config = dict(
    d_model=192,
    bias='none',
    lr_head=0.00507,
    dataset='wikipedia_en',
)
MLP neurons of a small language model. Each row is named by its layer, matrix (up: input weights) and neuron, and shows model dimensions 32-127. Each number is 500 + 40 x the weight over its row's rms, rounded and kept within 0 to 999. Numbers have three digits each.
Before each neuron's rows, "fires on" lists the tokens most often at its 100 highest values on Wikipedia text that the model never trained on.

fires on: " his", "al", "r", " their", " of"
L10.up529:515459474508488486481492541573472507469441526531490495503507532530453434485437528488526470494452521521487492464480497630596487474474468555422635552509606490524543491496533548532467486586391460527493477460411513467546446500501561573469440578558520544509461520485508471522515531492492503548

fires on: " |", " Pr", " Br", " ("
L13.up706:505538426523506530513480454479527504500429530541511586435506513541456483467498537550508416455399572562531467535448438531588472542535503538460577500536548548485545516469535467550504426557449458509545562448489481510439540434505505507454461490493459541528449513434515442487569513484481494526

fires on: "ian", "ary", "ai", " States", "ish", "i"
L3.up329:554560464385479568499507493546535515522395510507548547512563565499489423471504488469426532510531481472490441509490408521515495548589496530534492489469434595539517598469575497495474462458518491532457526513547461545483515495505512506527483494506526461516552540526524510540434493499457462494

fires on: ",", " and", " |", " of", " these", " into"
L5.up533:498487543507430514494474518512511527527530563534518535440458462473514457438495579477459441592501514454493533523488501544524469529543481537506536529460493494556562525493498476440438503460448525525473520480535431475412496524523553555541500532465523524523509529436540501475480510477524484512

fires on: "us", "or", "ow", "ut", "on", "s"
L2.up351:517482455506431503440496443472488540523498503526510470513504539599547460504486514571436499451507438473498541495467463513526560600503569530436478502510493470541475537482527525514543527513466450534493448557465484457462525581464448436602567525415497533458496522458539539553492503498543522520

fires on: ".\n\n", ",", " of", ".", "|"
L6.up712:536526495475574541509497545449493543498508479482507602472556472418463521512424501438480486472503451464510546508579461464494446502528549460542508505505531516537499473522558511464486488545485539497471477481470522480495448483473434487490476511530469536527470478491523461496473582511467494487

fires on: " R", "d", "v", "r"
L12.up549:489515434444491501461482477533512474555427516432518556551477465499450523424459533541504464477496476422514482447539454557548553521542527478387545463479541523549477510542502508536471422541498496495476429456473538499530497495405452526488568526535510530532436506520474407460560528506503541485

fires on: " ", " same", ")\n\n", "6", "r", " of"
L9.up365:505411504573507548439478581442559513557506536522526525539481499464569388524478549459464538569514541467520487473542432605454503484527492466490432493406556452489503623517504503451512513490525530478549506555525554498516510587479526550442507523533524495485467525532497451528463492511560549527

fires on: " was", " went", "ed", " is", " it"
L9.up441:483559509489520480467478491514487536433417511489474482552547574611435504493516523493541485414454498500578594547514491526486527573489515457508470499476522463524495500488462535461585533500524508488501574529424519454467454524530442491470564472500532471500475532546443477514521500516474477545

fires on: ".", "as", "ras", "nder", "g", "//"
L10.up475:485481474494552568531516473495454481533453445546471461476472531470464528517470472581520497420511522410523537504553476560587525549451490525513473436534567511506559536445491520450513533545532527547470444520479540482507514517480482564492425493467479561505516544512493424533462600518491462552

fires on: " |", ":", ".", " of", "ed", "ial"
L6.up741:541525465503513477507504514567532427480517529509546500544504537470500502491555499523464473481574547480526477466446525518539525485426492512481545557506512546489499497519529473500546471451510454483551477520484528507362491578574439469461489482473560593478610516510526505461597472481516570419

fires on: ".", " by", " "
L3.up276:448440461487491461554578499581455423408463520493527521516472537447543454522453481428482479478514458443534554522504485508553498500542492573529502437508560462582524527405464535508497529462544525535483420566524497489514448453525517564505494434541483470491522538391526454500462481505497508584

fires on: " to", " un", ":\n", " view", ".", " re"
L3.up459:486466451495510517496593514605457467488518501465536491506475623575488520567453469466485476485480468496530515542561512509496454468457473477520420447526479511564467551391512499462508508427575526518557549556504470471513418542487546508548513458501478576516541493509501475528503537474437423505

fires on: " ", ".", " (", "ins", " MF"
L6.up714:428514481491500534537431478476537407546488488500528416548464499452448488513534481503487465455427494496503481464494460515517494552497515412550570539486568571479452470398470462474427487506532426507596515497510467480504491496452593540473479555527516563518507523499457510516450505450513500488

fires on: " sh", "),", " Sh", " fl", " gl", " Fl"
L14.up153:471558489438454540579493465480521584506442559515468589494438508493500538446485485527383518444437533491523559527571468514493495497507478505495520578446545499497530476561509470507420509471469495464578498485424518452449461501483547469467505503455503514482481437505510433469452535504542566508

fires on: "-", " sc", "20", " is", " was"
L14.up52:497567450514536566507481507520480504465517485632449502545565561482466532460500543498472409546485502446514495522548516449459445520432522548494490499492530572516441539497510553534515537495547432509514505485484523405510493459462408551490429468461546596518499528498491476574453556508507414533

fires on: " of", " than", "irty", " more", "."
L3.up6:524441493399438587539541523554529522486495421524576456529500485544520480493470449442486475550499464469524448483496479540504415529517505536540569525515480544529528559470445504444548411477552525542500508565478455489470510424546493526486440468482510476555507514517582527509525471514506554559

fires on: " by", "ist", " player", "er", " after"
L12.up289:524568514416511471502468559474568502453508529516517545512487580546480440471407543426515517529497482549532472526540482523593457537520502512428521493502475491534518519497588514490522503503460432490529539482509507525516559453474569519502484531501485506480454493456545520492476606549486463474

fires on: " and", " while", "\\", "b", " |"
L7.up237:488522444445544485529493520499586452582546512540484426569501523463462560535449510487517513546498440566489484511584462568490562520472493492527477470543496579551527505475495501505459504452465474518524532455471531400530506509423548524504538442510483505466528452475558531566452510468516480495

fires on: "-", " season", "–", " Season", "20", "it"
L13.up666:548475500544544483511496511505481531524465468481535476456462520512474511479471419555538437483413457487513421492515497503447472521436489485481527516544508516480543494434570534460506452504479564545523476581504533532495562539540505512412554492525465522573537408440480452508445515524488475506

fires on: " ", "y", " S", "-", "b", " of"
L9.up528:540495541451508500517448443486501556451476552588497457508455497466565510498452537520503489536466468498509541513514491566468490473456510512562479508491568525473491474446528480474466496590459446549568474515493516503559427473452531545500523520531495479490571498446480456437548512501566503522

fires on: "at", " University", "A", " Mat", "ak"
L9.up674:463479419512473468467499453529471469461513504573471495538484572493461467541444543481545516591515395474508562463502477558479480513526506496495450496511551561525514503469480446489533429486542465521515604454525469527495513418532521490491485504433403507538575489465501397513414527532465530532

fires on: " by", "'", ":", " from", "'s"
L2.up85:516519514447508504523530480529574455454491520521472562550525517486479480521458502514501500439522468494509508497546476544495500480523447502442440573481532494529509510521506589451467489535517480511554476499542488491388492534540514576479466482585440462549522521485532399467432522464405511535

fires on: " |", "-", ",", " as"
L14.up505:515479413499455448503470516544484595475529552550510544482493538521512462447436479481458378514526542526495490461579417515509485506556549513463505612477590563550484496493543517526482509525376484556570533464488517486460497456500505574463419480486455463480489508441537470568460532512519472494

fires on: " |", " won", " add", " of", ",", " lost"
L7.up14:486484567471509483544530584444457508454560533492571489492490478485453470475458503475505497568503536481510585475484501520517468547560597462456456468465475517557465522447448549420492477517473581510518599544478492434447491503496462598481513558469528582521497552536513503490545543442514510552

fires on: ","
L2.up685:479504510480533539551467471514505556486512494501552521490486479451479505478516473499552494575505456425512557497582447489527587550450577549602459488517581441489474486516503444496446508533438538513559560513530487547457444504467575456472485447505517539518547512537532461485427451491537544485

fires on: ",", " V", "ris", " and", " J", " X"
L14.up264:525499537474400540489473510526541499544505540480558521511449493436509526459485460441555423541526536422493510503548426528485516531576522475449441586491525509544476489446507475453464455470478524547496461524485505457506493498445443588488504455489500593494538533428525562503439456528486491503

fires on: ","
L9.up1:532520525504479503525446456513534549561454466449597482519461511450491526435522483493530523536480439518523571487494500498538484545545595539490476464511469534476453517500487498397509532589417521486532484437474507458479490523501493446504514514455535554544493485449509451431505474446469475570

fires on: " of", "est", "ed", ":", " for"
L2.up394:519528546491511489485477501539544498522512464502472562605541547514520475566465429493541467575500484443551434501504498484487488473393491535573507482460497527475509538463537442409513454523468500520497501524513498548490429466495545436490472467528446490494478491508534515490504466499550503520

fires on: " such", " as", " named", " called"
L12.up471:461549506524484460440511428435471498500447486590515434554486561430486507425517515515471420548529430545554468480527515492507488507564538465459495523477422470454433578494536544413455521523455453511475467536477562462559471483574501522506521415490474585494540561431541480540508559550480490489

fires on: ".", " to", " of", " l"
L14.up674:534499580484427548529507535511494526458499533523505422506553476560452498530436509491455543451495448432543485453503470488474454556436542512492483509500471491568520602440536554445525500499528515492445446521433473460502474487468509444505513508498538542496501482522512510499532529519471382397

fires on: "P", "-", "67", " *", "b"
L7.up604:522579500516559511568380424461458516523523508557517456536492596432506535459431491522534467532483425463530523522519469541510480596461505410455431547518626512497428477484497503444515556516500483561517524471452518474482459429524515555387550567463511506562523559500514488485518527500530492521

fires on: "y", " at", "at", "ar", "ear", "ay"
L3.up39:503430488504509446536494425480579537548501514512507445526532490525421482488479468443535521566456530496519456530504507506409521476515489527481555542486554531475543471514551484494486524525507413496593456520539540522517498422520526530465537488647452459490491443504620445500479480502481555486

fires on: " the", "rom", " real", "ol", " any", " each"
L12.up317:498514494480455548482510499399582477452452495512487530473587559565471544420462503567416474513434520527562458437556461464498513480554581517449520558418444522551511545504494560456475562527453506533473498537486502503532515460497523514484513525538466544459489386445494498507553578543488487479

fires on: " |", "):", ":", " as", ",", " GER"
L13.up733:573450474503514422570519517521516531500565474537515461442523483483450433432471532556494397502476488483541500495560464474477469535460500495547560542424482539510507555507521558453580487501390479509498491510452572520483467505580499485532440484457517502521488481487526493449481537544499499516

fires on: " |", "-", "20", "with", "=", " ("
L14.up663:528529499505469521568551497526486520472514556570517467512471594551521441486461533491554473529521484442556547528526386553536473481493448516475510541534576576495481529498565509430528526508506437532501579507485452515522454480456498577481432440487427538532484478440497480504446536506509468529

fires on: ",", "\","
L10.up205:542532478493520522513390433567518556511537511496486529404467512497507526488497491483514482517485480438512484491587481429488466563491637531498484522495564485505435556524499478486409483511473493516554534488530495481480415488406457550556543495419448554533546511545573472503476530524539564497

fires on: " p", "isc", " as", " disc", " Rec"
L9.up88:427549531499532550508534517539482526397520488510516518471516531462522547508475511396533464471473443447561615467532480496501431524497476465506493517529520512511495537489485445509454529462471490531542497549477470565487537519508434497469425486476456595539528474504483442464560483458516543563

fires on: ",", " and", " |"
L7.up88:520521484479499553551392528482566503516525537536427531447410442488532504455548531544402454496520501517586500489491434503552427497560508522471488555495474545528478521501472540448444537505490535535496454436501469559511504471509482510500488528531447505479514512485506499471423500464518580476

fires on: " ", " (", "gr"
L14.up363:491531471503571493541443569483512502459423494501466532426534481509464445470565517530469524475387541527591484484503510494506449450541484461451528508528456487499477506490531439489472441583468485504417500468498498456539525480441469454563495485542464472492511500480502451480491558532482510485

fires on: "g", " g", "d", "y", "k"
L10.up62:510532380524520551505583532418527531452452450595529556525472567483470480431403495542498492500512519537470495517476410519491502554433503571550538480499518527446472460472506519526508529559427463486441497500467545496574480481510456486473522522458551518534496500514567538546556541436522425483

fires on: " is", " dep", " was", " =\n\n", "′", "l"
L10.up142:522570483473539510521473490442448548528429455527505521536509530558474494497495469515443480481428459447562506593490452470531554490474474582425459511491491500540529599507461482496522518488526533498451560532463538477469472554614458475432477491535512525520516547478501418497459474537499512500

fires on: "ate", "y", "ing", "able", "ating"
L2.up126:510541400452503476474467466478511515448526547545525538505477503493503478444489522587481446555506448467538515514500480494447519548537594482596471506466489495510484574502530469466528436578490521529496565494523496447456542542524460461538432575452534521504475457531549533559453518499526512536

fires on: " of", "r", "l", " |\n", "h"
L7.up415:523436528528489528470549559404503545493491495549432507541496492505517494528437542451524574488447487457530492540550452483461503446493548646523456493467484449503498547474464477507458505561542493509511499481492468507520481500436543557521507501513496480506351525505504493467442487467484455511

fires on: "en", " to", "est", " adv", "ed"
L2.up299:554519456490463481549499505569434468450551537507422585558596548506463495505502435465529464516432538540556497370560513485463456543530515581524487490479501494492551541417457582513506434483470511522486498562437547431450491471499500531476473482522505526456488523482481529503503507425562561538

fires on: "A", "at", " D", " A", "/A", "ated"
L6.up103:472513411465456458509432534490568517510454458584444488496502495540492468579519529556506518550518456512490491541529440527454436514512569508487567499502577528537519508527502432553515401511516517526502455521457443506502456479496540557506470534504476504447547439471572441527478577543465513514

fires on: "at", "ed", " until", " since", "est", "ab"
L2.up533:443543511511556475474467427542596505446491514462478513514516520567472492500512480420550482579482465480522510528465530509500509450437551548521474515552541475481525516520524483503473502526531506488537538551463585498473471532491494523474494457568477578521462504532502463533502519536447601513

fires on: ":", " for", "ed", "ue", "red"
L2.up270:519515535561486521532487477534578477515465469475551541568561487532504480501518443502527446548434476524526494495499472557442454510527489436601559522478490520451511546453578514430433423519543471581501485543524498467475456430475494508470526492530437569528511534487503532517448475504433494528

fires on: " the", " ", " its", "r", " and", " his"
L9.up41:476570489511481487537545545511526489506523488525494489491469516540457520503480508539513484456415503574567466488552516599554448486472442572419477515479605472486533526450548492455495555568458480532416459505492481474511468531480525486478499481516508499476508565415513509449508474543448555502

fires on: " |", " |\n", "-", " co"
L5.up158:450503470509518502471542483462442465518439568491568483486514567485496502448416536552429451472502463499589470533526505489545531544528524424483515470433527551489417518433562534478450546527477439550480558555479571550452501460504481462519459529512481541495525530486609458520521508471541442458

fires on: ",", ".", "v"
L12.up157:478507479440483485510497432539436449589494518504520516542400578482512521431443486526519475439519429397494600431542514482537508546468507504467476503559555472584441506493517495543470450474509505572546470473471532499452545505498476578463536453470480535545561524474538442506491535552558484573

fires on: "ov", "ut", "ing", "ed", "ow", "o"
L2.up336:464470468519598468447512476522477435455460520417513471486548488552529529469511525560492464416474487463529512477507466475470576546531486483456559503519485513505466497501515457500462526537475470506516495549503587499503519504459450480538553537503465535485485537460604482534490609490510552505

fires on: " by", "and", " after", "ig", "iv", "ast"
L2.up664:470509525452456471540469513453608469453472486497512490528501528533428460454491572487525505482485475512521513527474499508457520519559517454433470498526523448489507528570549457530529465505611500497527512497502488495487504523517478570466474489513420572538493479515521519504435579504456449487

fires on: " J", " also", "ig", ","
L2.up243:497547502509503521490468468551579557578479496548521515516512501529479496453451509560518420542443431458546517493547447518578550545481556499481487474471501489461472512535510578519479554549443508526512498520505521402442520536475497464487524475465521513576537518496521476477488561483550479510

fires on: "er", " For", " in", " for", " of", "ater"
L5.up480:515481489496510506441578477505463409468493511463502510502511484460515504510510392584481416522447472472492446462467504514524510511570446422464550500528505461478504485491524542475576511420450485429517492480445504466464444554503499481475522545523473518490586510522486536522525540589546562528

fires on: " name", " to", "an", "ary", " of"
L3.up19:509497493485475472469464375485458444466406520476575492508557498466467535537507449514489381430450494541513501517524526457561490548569507398545493512521498556479480471510462564533544518430439489492491537435490599523440545552490482517463456519486586467461515488515504542510487476501525498520

fires on: ",", " ("
L10.up49:540514430474536530505515447544454438508547505517521579449459498473568543498536415529472469499499388537548502474562449513510458529497544521529501544583551516525460527518452471463477528511471539592510512543504522488477433492455503509478493486474490539572511496450469430453449469466536557463

fires on: "ed", "ated", "ating", "ate", "ing", "ive"
L2.up537:544457399494556440428518490527630418475575552476489574518547497542490503461471489581449457480518398476528503510510434518440510520585571451471529489449533514577443531515498545447474435632537563503501486522521518496450461517524490457461526543507485486540498545514537476544488590491474440518

fires on: ",", "-", " and", " |"
L14.up741:513579458507420497464476513486508543511466476531541561460504503553466425448428592505518453532517494475503541519578440533488520496410552482512535554498584534531486467492473473499458384457451483542533481517488525510519457460439550576482514509590482499500494433453533506534428524553521496421

fires on: "20", " ", " T", "–", " E", " I"
L14.up137:492512495498535519559531500505440533421511496523501471461492515467474491474516544518539507466501459468501487443469509540453468484462435498456531588482465582524529466496495553545503500571545504521538506528528568514469516479508554528496594506494454474612544439468502445551468446470520496478

fires on: "'s", " his", " its", "r", "l"
L5.up127:490504448442488503480530501486472502521456508537506510460529526505513451450475509530521488513413510469541529494508438568567527486517642505491544509457528543558512560462491501467409472521396476518528514508465542411518435527479504466455475481545518504522489534434486450500525502486526545503

fires on: "ed", " to", " said", " that", " up", "an"
L5.up596:496501500493575539501628451551274550513464436487465530531510485492528464539469537472476479535426455490474575495507506495510471524548525524447520519484494482457506478498510487473473536535512519486500493495626475427493545461432523531528548541524508462500399544533479522525473506468502483552

fires on: " and", " |", " -", " –", " &", " or"
L9.up151:463516428476490475439477427451456469580457431518541421538489509483566529475513566464524492562489505533512499546555470559485554556479529522482484489532503609483441502525516492478460522500490519488523602501514453470514435574505616549484478528501487491520525527444551515527428498495517502504

fires on: "v", "o", "z", "k", "d", " to"
L2.up154:479557400481479505519465495455575529519504479578528562521519527461523489501422512526565510507501519461484505556473406493486513554518523513495510578513447526565462484492485523499499517498537521564448464500463466487473497459474475527537446480454520533509483454486528507537522548497511440512

fires on: ".", ",", "–", " (", " |"
L14.up532:521517465490551429579553414494511438515469533480478553487545547477480495513453455502454471502467456438585438502488482444498485514554494486488414569552465497539495551487493478394493418496521517479556533485468545500460481441474454515516469532496492511496547482439507466434449513505527526498

fires on: " |", " as", ",", "-"
L13.up170:571489423548485450557419525511513540542507527543488516530502533523458486438504434498528424561503473524525479517542426505513502511522518524515506502491495535505533555469533563427545508505435458489500461552493525520445439452523491553451434462500516521535499476449476490483488548466516466464

fires on: " as", "ed", " too", " least", " to", " considered"
L5.up92:459504504552529537445598581517379319518500486489490509514514491509507571547483571337523538501567525514527600544498504503516516512484529531513540551486560525512506555481519490492475476528520534505471508509563502501561572522508520503520512517511535434530427514504527513540511505382478487475

fires on: " met", ":", " band", " by", " up", " it"
L2.up71:531513541433563498556592526476478496459561546571499511447475547433550467445428471430439479407533446511557567446530531484480489526523454442463439473488522504539448519532517501466528467470491517539569524486538506518430511498494568537409505494488477471582535494519497482467447511516467421518

fires on: ".", " that", ",", ".\n\n", " |"
L10.up480:559552468546517451551471492472504519427435523600468505466548505492516499473433492536475471489489505489584524491559484488547504510483510481518524544452503520533451530543501468465515430525505501511534476538458515499498410487468440530513445444503525496496516378479482396445517605530478481489

fires on: " their", " other", ":", " different", "International"
L5.up353:584541481536554487506475433446463491471446534533528508519479502512492503462462518456434391528478482531566538465475495482460478508516502587515498515519521539529518547492498455425497496494494525404488489503456521495428516491501526520495514511565521484514430538464501527445487481568567500488

fires on: "-", " of", "°", "es", ")\n\n"
L7.up31:489435553557519539507497520402554511633547471526456459526483489474550421523463531517488512575471528475460475491515486588379465470580516576490474491452528411526510548432504526511499562506512476511563479528536448491465478434501509513528534516473519482508527470511513481561453495513536501540

fires on: " in", " at", "y", " on", "ian", "an"
L2.up182:583449478416477460443467453483579522581472468478504449498520496548485537534503475492506485462486460501503492545538453451532557437532532519532532568434513561482556522471579530456460453508468425538551473601447524443484516544511514485481477449590475506538517498469512457516514481444477522546

fires on: "–", " ", "10", "20"
L12.up151:547529492473551469492500509526525535498452502460494432490534502508456564521499457496466466478474482530577533515500497450507534485462467503499503503563490485500530589447544521412570494485507482508483488522428493496452465506552475477470495495510493577525489390475482501394570536539503458522

fires on: " ", ",", "0", " season", "20", "2"
L14.up111:504506510440497540482451465488525531551490546457532528530481466455509527422556505527559438426462426562567530425508421515567493559457518517455542483490569510444606581502525534414477504537416526629591512461504490556422449494490542471458493488513494541564477459495478456460516482484459521456

fires on: "10", "ity", "th", "hip", "ary", "m"
L2.up415:439541470414461559473451517442519539492529539496495503470657561515513519477503551504441489521492442506500459501533467497494490465565536441454461483511476528546479497537466531406453479580554490510507484466469513510517475519527474543560531536536397470517511491513575482493517549418509555532

fires on: "ian", "'", "é", "m", "ary", "ent"
L2.up493:539528495431473586537499573481515518441491555530490495485516491470569428455550476461479467570555437475481488520509468555475473467606524496511534462454530510538527578519479470493463438516533530535527490494564523501542499507519540522490452513556429465537501481470548527486436451421501487462

fires on: " of", " in", "s", "ern", "op", "ary"
L3.up448:482489486496480502490485558501513499542508471500539539408527467516495445490462432522549508446438428511488457460484518477510515519546481519519525480584491565523495550486523509506472520487518517487479531475499649543414443540456500518463570588446483458409545510529503526527473514489540549499

fires on: " is", " period", "iv", " was"
L9.up51:464579462488542532539492438493464546458470455522474502522506548527479430504479548453587490483468394431544564511526506470508545519466522477448485496545515489471452541479474519474511490470560484541584491464460519457426527468534430565412544485462547508574462497508530476499454514544498532499

fires on: "ond", " of", " put", ".", " called"
L9.up700:521435517479497468541497492473499471490483480666455464534496471453455524474521474496416519528490506511512591461469471521477518520496516389510516483398436515524487517426455584440489467496525527496453515535345539510497474482535499508527544518479533570512509473473492484491450510483522471509

fires on: "l", "L", "f", " |", " ", "In"
L6.up45:546486459497539486481435511495495508497543488506452521545435517533518521534512432471533482426469555520543552474463446502500581498496510522446460562434495534495490470512492476469455457482475442560570433546461564413480435468449451469516537493474464506538509497425507510505471549464522509544

fires on: " other", " both", "est", ":", " different", " various"
L2.up564:512514473516499524484510458524479491423454514560531530452421513525547491462465519425492488476438479486561489440518503507472459485479501555472519437513566523462473533533528453442512448522516507497533463504544472502490516412550473516503573457528431500553486500505482473424465481491499516524

fires on: ".", " with", "ained", " |"
L3.up490:535526472488472495520485491593517455488450505487445508521493529507475509457496472484512445456504501491502544516500498476534489356551484481581522492519495559478477498546451473519560534472469471490491493511467412492454489561542465466495472515506503495536489498535526491477554503495521513459

fires on: ",", ":", " |", "."
L13.up691:510485477514503446508525504477480494537482446531585518491578514512465498484448457489483426506500540448514554513599461521511444511418505485527563546489496513501552501588504492489490448437431495524483561539448563477498511451513544494530454533553447486505493491508569469501472560535519488449

fires on: "."
L9.up142:517450568458464511511502493540543492535531487576575416548480479462497517529403409536448432479497477499506509436493444489444459548505481503563530573440494589531500499466506495481501433476544521522505493587419467495520476502439550461482490467531527518510551521438441515498453523512468478484

fires on: ",", "b", " could", " would", "21"
L9.up217:509600494473558503504524436523508549538520501507482501573491514455431530433402502453517471522508476482513569447513532508506534557514540553521460473546457574481552471481511568487480514498457499535445565479495487456504423519530474520524510504471550524496480486492574456441496528491503488547

fires on: " ", " and", "am", ",", "ont"
L7.up761:492500507451552518527476468494540410516449551490531511466479556433472474473473618520458499477524425463492498463548474521587549495484499521471442498502500568524422540491469487491404533500485481602503498512531612452422521506482580562487474522488487560471513506415546529480482537532482518507

fires on: "ed", ".", ":", " ft", "rew", "age"
L2.up500:508492533484494500468478452520491434499502537577486496546535573541478537470452467491494530427484452498488453476523485520503448593602488489491513511411514573528516533460541522451518470524505538562437570575503466476526450535531495468420499511507479454601581526488511521591517463471513503495

fires on: "ed", "at", "ag", "et", "On", "is"
L2.up519:440563511522493504511538493592492435472465553488466521551551543585456493488488544503560544481521489502454525503494527479477486463464462535476492481475532522509514543568501556502441532457538472521483492528500542406512416620488391545529536407513519530502470520492459473537497541537441525537

fires on: " both", "$", " of", "ult", " tells", " following"
L2.up169:489513476515461523473556547498503505506518523532496537585541490511516466493465525489492499465451464550437414458483546443562536521467514440569456479517535503460507515553444463531492533489502538472486521490562518501537429483461484481492565522516460487502482535480571560510477564454453475503

fires on: " of", " to", ",", " at", "ia"
L9.up495:527467553475421512497497542527561516488494482612524477542492463541551522458480514467519485491506517467501550387477468486489432574591471496527480561493528469460501491489566550458530520476490508512478497491492449500485474486447548522546479474438539488489577529410528508529414551487503506522

fires on: ",", " ", " (", " \"", "-"
L14.up567:584490465442502483521531468496515521487541497485509500498469505527547516529472472479491440386485441534570464495535514438526505468517516574517489527524597502503459559462495498415473458564484480532555547496449554500472440491421584481477538603467532530520492543448476493511471525510545474490

fires on: "ate", "ed", "est", "ing", "ous"
L2.up736:519462500475419511535478509572522376517477552489449509532567527602486451495508520494539467529506478488495518503502491485519465488601509509507533515440486520508568605510575526529464391525539532542489449545497505460496434495548453570488443443523488491529513533459483522604490511506445571495

fires on: "on", " |", ",", " ", " de"
L7.up598:505492488579443543528517507521492452517557492519471560549493580510529542510536487511528471486490477568525587492533502523422487494547450497473548524435527570474438491510529569465422507505471457537524440577513524438376499454531496507535507458527492479590487504449472485481399504497450511541

fires on: ":", "ud", "ue", " against", " with", "ie"
L3.up639:505558506462479492513526540568523461556473557478514569589486516495449484460465485550567435493475529501507430444501483656457428567490481474535575519502504532498496523504557507489460382561475576551465529537551457526421490471447482537476450465507451507547481519496527462473510485469512491467

fires on: " as", " considered", " named", " too", " un", "ed"
L7.up3:486501491497488483489544470499473467423428562585540481537470472434468452507444539498425498533480453517591579513522485499558443515548518455453478488460508494558452559426501525524435507464544477514474545494461555418503512434576498480461511470434518540513518523495574485484517566499481400416

fires on: " a", " the", " |", " of"
L12.up624:481580540417503512521527452515536438428527586507468484521491569573414477460503548446529480545463531464618494503469487587491492488494477501442481489535548563510462450535515469502467564541478444546480527546439493514503494425498530530458445508532491515498466470521466467557554530495510535534

fires on: ",", " ", " |", "uk", " is"
L6.up650:491498458486603439579478492543431441509411498538490507530446504479519464485552470528530404472488511451562541469547530580537528556519514501452521446530459521514485515488441568503432536479435499589595525555525524478508516405453492513510513448408466528557520512473467404464428548538572518463